From a checkpoint of a small transformer trained on Wikipedia.
Size: width 448, 18.8M parameters.
MLP neurons of a small language model. Each row is named by its layer, matrix (down: output weights) and neuron, and shows model dimensions 352-447. Each number is 128 + 32 x the weight over its row's rms, rounded and kept within 0 to 255. Numbers have three digits each.
After each neuron's rows, "fires before" lists the tokens most often just after its 100 highest values on Wikipedia text that the model never trained on.

L6.down879:127125086134128137147132115133103100134105157089155181132121134118128102138116151134123118100156122148195135148070141149122139143117135120138147069105092158118120115123138201130157125122133114102132144119138095146124143138138093099110133132097100129139066152102144172130139140156161166090
fires before: "\n", "==", " in", ".", "9", "s"

L9.down582:145109098128133191118097101129109144218125106180112087141104127093140131186096158108125155068134112099164115066158160101167071144118161085155142148126150110114103130118118147089146143149123110165095188064169164147119187041142108103116095169193097121121100100100139126113152165130134184139
fires before: "\n", " |"

L4.down380:131122154143143078196176121114196126126117145105050132161156123130124122169174098127059133092064141159155127177157172135084136109158106115158164109113165180165144110127148164074141095129043079109143124118107098104184130088199093087086151176129131116095153112181079116114138051152129192132
fires before: "\n", " =="

L7.down395:080129149117111076076190157137026143127092138129140127113097150161131141118101204140193132171132130110190088138112102151139127118194104117138141085127105088046141155097121121160072107127115139125124096129152139139147115111148101097138141122177150157110105079122081069150107153141110110113
fires before: " the", " as", " a"

L7.down880:176121132105186137084151082084139114136110201147081128134115135143052079102142140089084179138152150155113106108134115091156183190103066129150157131103168130113106173131112099153155119218154143140140094124150144111143133123081129136128145103143103143061109116211131182137161151088133084093
fires before: "6", "7", "5", "1", " by", "0"

L6.down488:139140133083150147160133145142085161074093101149088160133151214166146106090100122111089136111166182101148134122103165164089159074164119103094112135115149129142093113142156135170146132119132095174124180154070097115170131179172136149172137140091148153114171090100138139161122114115179089147
fires before: "\n"

L4.down530:130110148122170191168099121126085181113176096080134139109153149165114133146065130164113127108154168193077136145094142151120163165134131085160066094126123100118191138157168114181114164126167125169124146113129090135103109149140099091103117102123172181137118087082072084105117147149115115128
fires before: "\n", " the", " a", " it"

L9.down10:180143131141117150124135113114094155150140099140171071114162151114128098156130110151081108142129154141137119128150104082132143148117123105191130164118148084153090121115110104137128091089099081171131106087134202160087123072161122154133190120086152124090085142094179155106043182085141090135
fires before: " ", "0", "2", "1", " the"

L7.down636:167157135140093126117054151123077094111128049160205174088159124180080138135114162147108199121134175098118154112146131137128136132120104104098132163108138094118159173112100075089139076106110151193118147160045106134124116068177135120060156139045137119116130153121110172122154123075125130133
fires before: "4", "3", "0", "2", "1", "5"

L9.down513:112208140142142213122113120159122157091084086138131094108147107116103114120110121165100118113128137123112112083117146149115141148138154132119117137160106109129109137146149130066052093120092117197095174092158113096100095115151214145095171144151124127107113171092139141100077146119181163134
fires before: "1", "0", "2", "5", "3", " |"

L3.down642:117174170205082084146129210121081177163103118120144184026133148120115082142165166181130201120103135068152158089144119114106107174096134124111163146122094125125126125105140108171234144079198106122121143150077111149172151129174144068098157068102115175071129115119137061124130167227175147143
fires before: "4", "5", "6"

L9.down474:161130156155128162149124181136130157154085189170075108129151131139091140107135108138140170109115068070100112129099102165041126056121134126109099078124125130141174073167176154093120077111121149096151112137168103110188122105088124101071170099106164168127160098133140127185163064133157166143
fires before: "2", ":", "1"

L9.down239:189169087162161166170106120169159146078163097137087156163174087070108119121122165124111059118168080114151166162176086111095156118150160145168129093110114112123156143157109146134050096199189131138155168133106108067118109134141123149122137127152114160132140108040147052142115180156114205094
fires before: "1", "2", "6", "4", "3", "i"

L3.down634:125114126080146129128134106092117084198140136156115172109098168088159083165104108096100132109107110082165142109144121101170116108151127164160083141145150123133049207117107153149176127084114119098147146150079137091108150127100087123130085141144092090135168134151173103071125140115159166096
fires before: "3", "2", "4", " |", "0", "1"

L6.down600:101206088109118104116126170125134135119137094090070045110117124125142147187167167190115118110113118143112136116114119093125159097040120113131121104127103130083113124137131154039139144182070111161140142118110132192148078131118189111077151123181124114189099140149147172163176097115157167137
fires before: "1", "2", " in", "6", " of"

L7.down191:180081138126125117150082136157134186124171113132123174099176112075169181138094142135135109102049180129195109144134168088163087127138118153144091111115122041128144111177192156100178127114176097105103121161129072090105103104156116146116116093120168112172118138102115112160055143150164158190
fires before: "0", "3", "1", "2", "5", "4"

L3.down352:126123123136160132157149094107130146126067178204158146137095150160197126151139132131171132124120163104153155140108149157172118150135105093098108131131091125166120172113164175164140100188139154174131107154155133137174124110095125140098098156088109118121108090109133120077166194099147127118
fires before: "s", " the"

L6.down726:122106176188124145135157072128141159087156121083109147124155176118128109134110102116134140150063087147150126192135111098118127194147176125150142110085126124123106137184146128127119175141113133131127133111176132132131132073145134166113122099103123135122154152143157145145141113122125143151
fires before: "\n"

L6.down606:107153133152125099156133136102164140064116160155134158147097152094129115091152141115131096154121154142173155159119116115112099089153112185096112115128115114211119153106117150085194144151079101130089148117146103104192161167126111080138110131099121097135140133142128183157158071114146162141
fires before: "\n"

L3.down458:098094121128087135124110163113140140144141145091113137156141136127113088124117186139130148092164127115154162147120075110167112161132072116171116162123097190172128141122182196122089113176145119106143178077160078168146087088148141131105117145130158120179116102129118178080150138151104159170
fires before: "s"

L3.down430:127108117120137117132095071120110176143143135114165198142119129092139151134125112193119106140051145147045175085137163109115140157151128133179065125158177097181151055104130095091185139062143148132177086156136081108084127138113163140109121093153114099104134133145098099131096107090164118101
fires before: "1", "9", "8", " |", "7", "3"

L6.down465:047140092106127137125133166105095157156141169103102104095096140142075096119107166111105159137082123171154136146139143177174117142172152106208131116128120139101111161089119175104082157128128123077112167182109178157130159128103151154128170095162183171074141160123119134177167131175165165176
fires before: ",", " the", " \"", " he"

L3.down273:115153098171099164115110186117170199121126204107120106136125156108090172146172116079101149129108067169118097121171160096186121222075141156125179155089136131106144135130099086080162176080123159182132132090151100183143149116119135169170145122133138146071086146155131074153128083129197125148
fires before: "0", "2", "1", "3", "4", "8"

L7.down91:136169068132151152151129169102088077061147107169169147127148160086130138090204136164121189177155146092187106083148095119158171073076190137190153112090066098105179101172176131145128098083094187128159117125176105085188108123113137123160155121171094077137099141114148123156109132099179100140
fires before: " ", " S"

L6.down99:130140160124156141129178040156131160162115126076124121055095117074091095095111145159137104093162130154127157150136119137222087107109233116147095083100111166132118135160156109111114153151176111121116149093166157117122124124131148159117120117119155151114131154129109148129119118106144153068
fires before: " |", "\n"

L6.down621:088164107140055167122155103088076163152135160132117123135147199152135126082088159144120186149124127106128150079169127084109057123163091189173140150112139114083147210101167158121105113142128122155174110094092161139162152154159159151145150114121136134121137123160108150088182083112089148136
fires before: "\n", " "

L6.down219:091120122122112167131134137115098098174110169144128105078099103173052116139109194120116141124099079147129119141068138202109117129096163098155086087124138097122177132094079105088083107160135071111059171157083166165124145135129120208101069154135206113093057190137126141190173127211109134113
fires before: ",", " the", " he", " she"

L6.down463:096103112080124140088146145125125140109134082175143086141151185092147103078148162139147144130116103121118158116141192093094152147124085177127157131141157113149123151135089087149187103092129159147124124103089101116109137174177129165157116133089097128147153093136150111117175137086122123161
fires before: "\n"

L4.down873:105127158149150082116141113128135086136132157079100183136178124105121114188092064196114069124132126108098088154126095133077197119116102106137106120176137139111123121112130135125137145173138093127152120171149139101149193113165162099147114131078102103173074123137161099135105051188171124094
fires before: "\n", "==", " ==", " and", " also"

L3.down247:092152179107154141148116162110144129117175151079116159150127127129120106135130087156122136113090072109099167149136147188149115076172094167120121116114148128184089117161080089135187130098120117132114090131121122147163146096155092117093129097103150099129129129193077098103179149077141141180
fires before: "9", "0", "1", "8"

L9.down628:140119068116109130127225096138101155097107158102136130123141150149138100095191172076132186127114144078136116118112122145095096099096166182146075089114114182148156112172156106120125122123144134139153083206177130127117153114154132154116181154161085103119144152150124124065094106101135118131
fires before: "1", "2", "."

L4.down386:082143191149113113123155111178137116183096154167123106136185126137122103160127090167119182124136128136159118121151137165129163096155117099122152185115221165127126146164136090072162121137097136167127138129136162123164146137170133134169069198086108075161135163121096103115114139119077170121
fires before: "\n"

L3.down105:042095068147168148188166146078089143093138144063092142146156111135120177200132106130130152055153127185173136103116154143125090096139084120113077124142195088123173169172104141116119120111097120155126172146135088131174094118093098110120161086100142136165107115148076117120139130118149142188
fires before: "9", " the", " a"

L7.down5:123108180116128136134157113159122086132121123151146120144098131162160163134104143132205150162133198084143086119086185119109087136108146152148139106106121175068127115130101140113170183123224143111158151178158150123079115098124108116149120152154125112128142112127117120129094182153124093153
fires before: "\n", " |", "-", "ation"

L6.down101:104070096097076132142159167119071127158110133127104100174101102059159126152169174121165141079155104167151143176156115062156102202165137155181096169111112137146117144133167162133154098108113047135119144055138139127106143023141198167157155155171141122151127076131125141114175172081097091178
fires before: "\n", " "

L6.down305:131113147078145144109063092072143105125106118148199144153140121145090143181117051134128107084111195143174173125148133104144148141116105111166118114176153110142145115117153107137113113156114148138102196118070168091091176134129097151133143168130125104138107142119143134144110137140078161129
fires before: "2", "1", ")", " not"

L6.down449:170147153103083136170094159098119159137138132171173117145036083134171077123134126131115146136147107103120124144141154163168136110124180131144045061127068120074172096074196164117116129140111153111161106175101082115138115126152140096097178104094085065133171116194118117112123102142148104132
fires before: "s"

L7.down203:129173059144069161139127128142112122129056165134141133125180151138133090143118083174175159109119085099109098153056106133123192172107097086124170164150155125104124116161136116074077115167098120142108142095153085136196118052178189073150088124128144094143155101132163125104122086180180171103
fires before: " |", "."

L7.down272:109162113110131166108093126102074167148146117120064148145092178127147187093158114125164116122132114140127114132149107106148170176100114113084165133088153167133119160138127099085090115096104070090109132068139190131115175136130069133145134098138123158149115124193130175185130187112182095112
fires before: "2", "3", "6", "1", "5", "4"

L7.down158:117132202163184113153136094153105087141136126207071103141128144086136086113123083126139108126202156151037158172124137133155163156101131095158091113153104091114129172103158130118146134140138204110168106102110119142145138097051154150153129097152122140116159143135103132071121157077078154099
fires before: "7", "9", "6", " the", " on", "8"

L4.down349:145125086152102138069167205120107163147088117119120122165131123179144111144101121130144119110127109131139123130151132136115162114059091140133080139081075105156135210137068124072153158104124128169062106148079119140162180211139107117115153126087131113104118179104098083105154060095190179140
fires before: " |", "–", "0", "8"

L7.down402:109145123175113162123154141129140129168094104080116121129123158094117132118075145173143173135132096146127133133120167146152090157157142076129132101138102146131086168137155122102140069130176084148065174110134142119114153107120094184141105117148141157110177146121150123136135137131109203106
fires before: "\n", " the", " He"

L6.down445:092144101111073165118122161094073184133092106116150135166153115097103113169129145141120153104119113119142088086158066115166091158152077104124133140102126132126131176133183096102126088133102151140112149105123124105115202160157181155129139161120121143138173121160135129122067139091164107158
fires before: "\n"

L7.down148:119111163133148122150208153095101088183121111098127135093127142116109189152169085115133157145121176111158062092118155123144097099148141134173116121128092158126110128124094142044089128134135117047115139153171146094155171168115126135143129177087080176114135200139144106097105163155122147084
fires before: " ", "\n", " —"

L3.down46:150169128159143125109151085142178038163122140173135191092123137109119146123123086111131166180078169086165066091113120117091108102083167181138124143124088144125112130146160061151133110103101148163129114058130185117122115109132118143124166118098080114108100151079112118109155225172114075115
fires before: "7", "8", " ", "5", "6"

L6.down36:102138164121129131142173161081111114140147153160068117060155184125086115089108115080150131130158127112143112105122152107160134105137144146195160179118046119118131064091145154175132153092086140161119083089199111091150151107127113070168122080122127131099145153102145120094122127088150051154
fires before: " ", " September", " April", " the"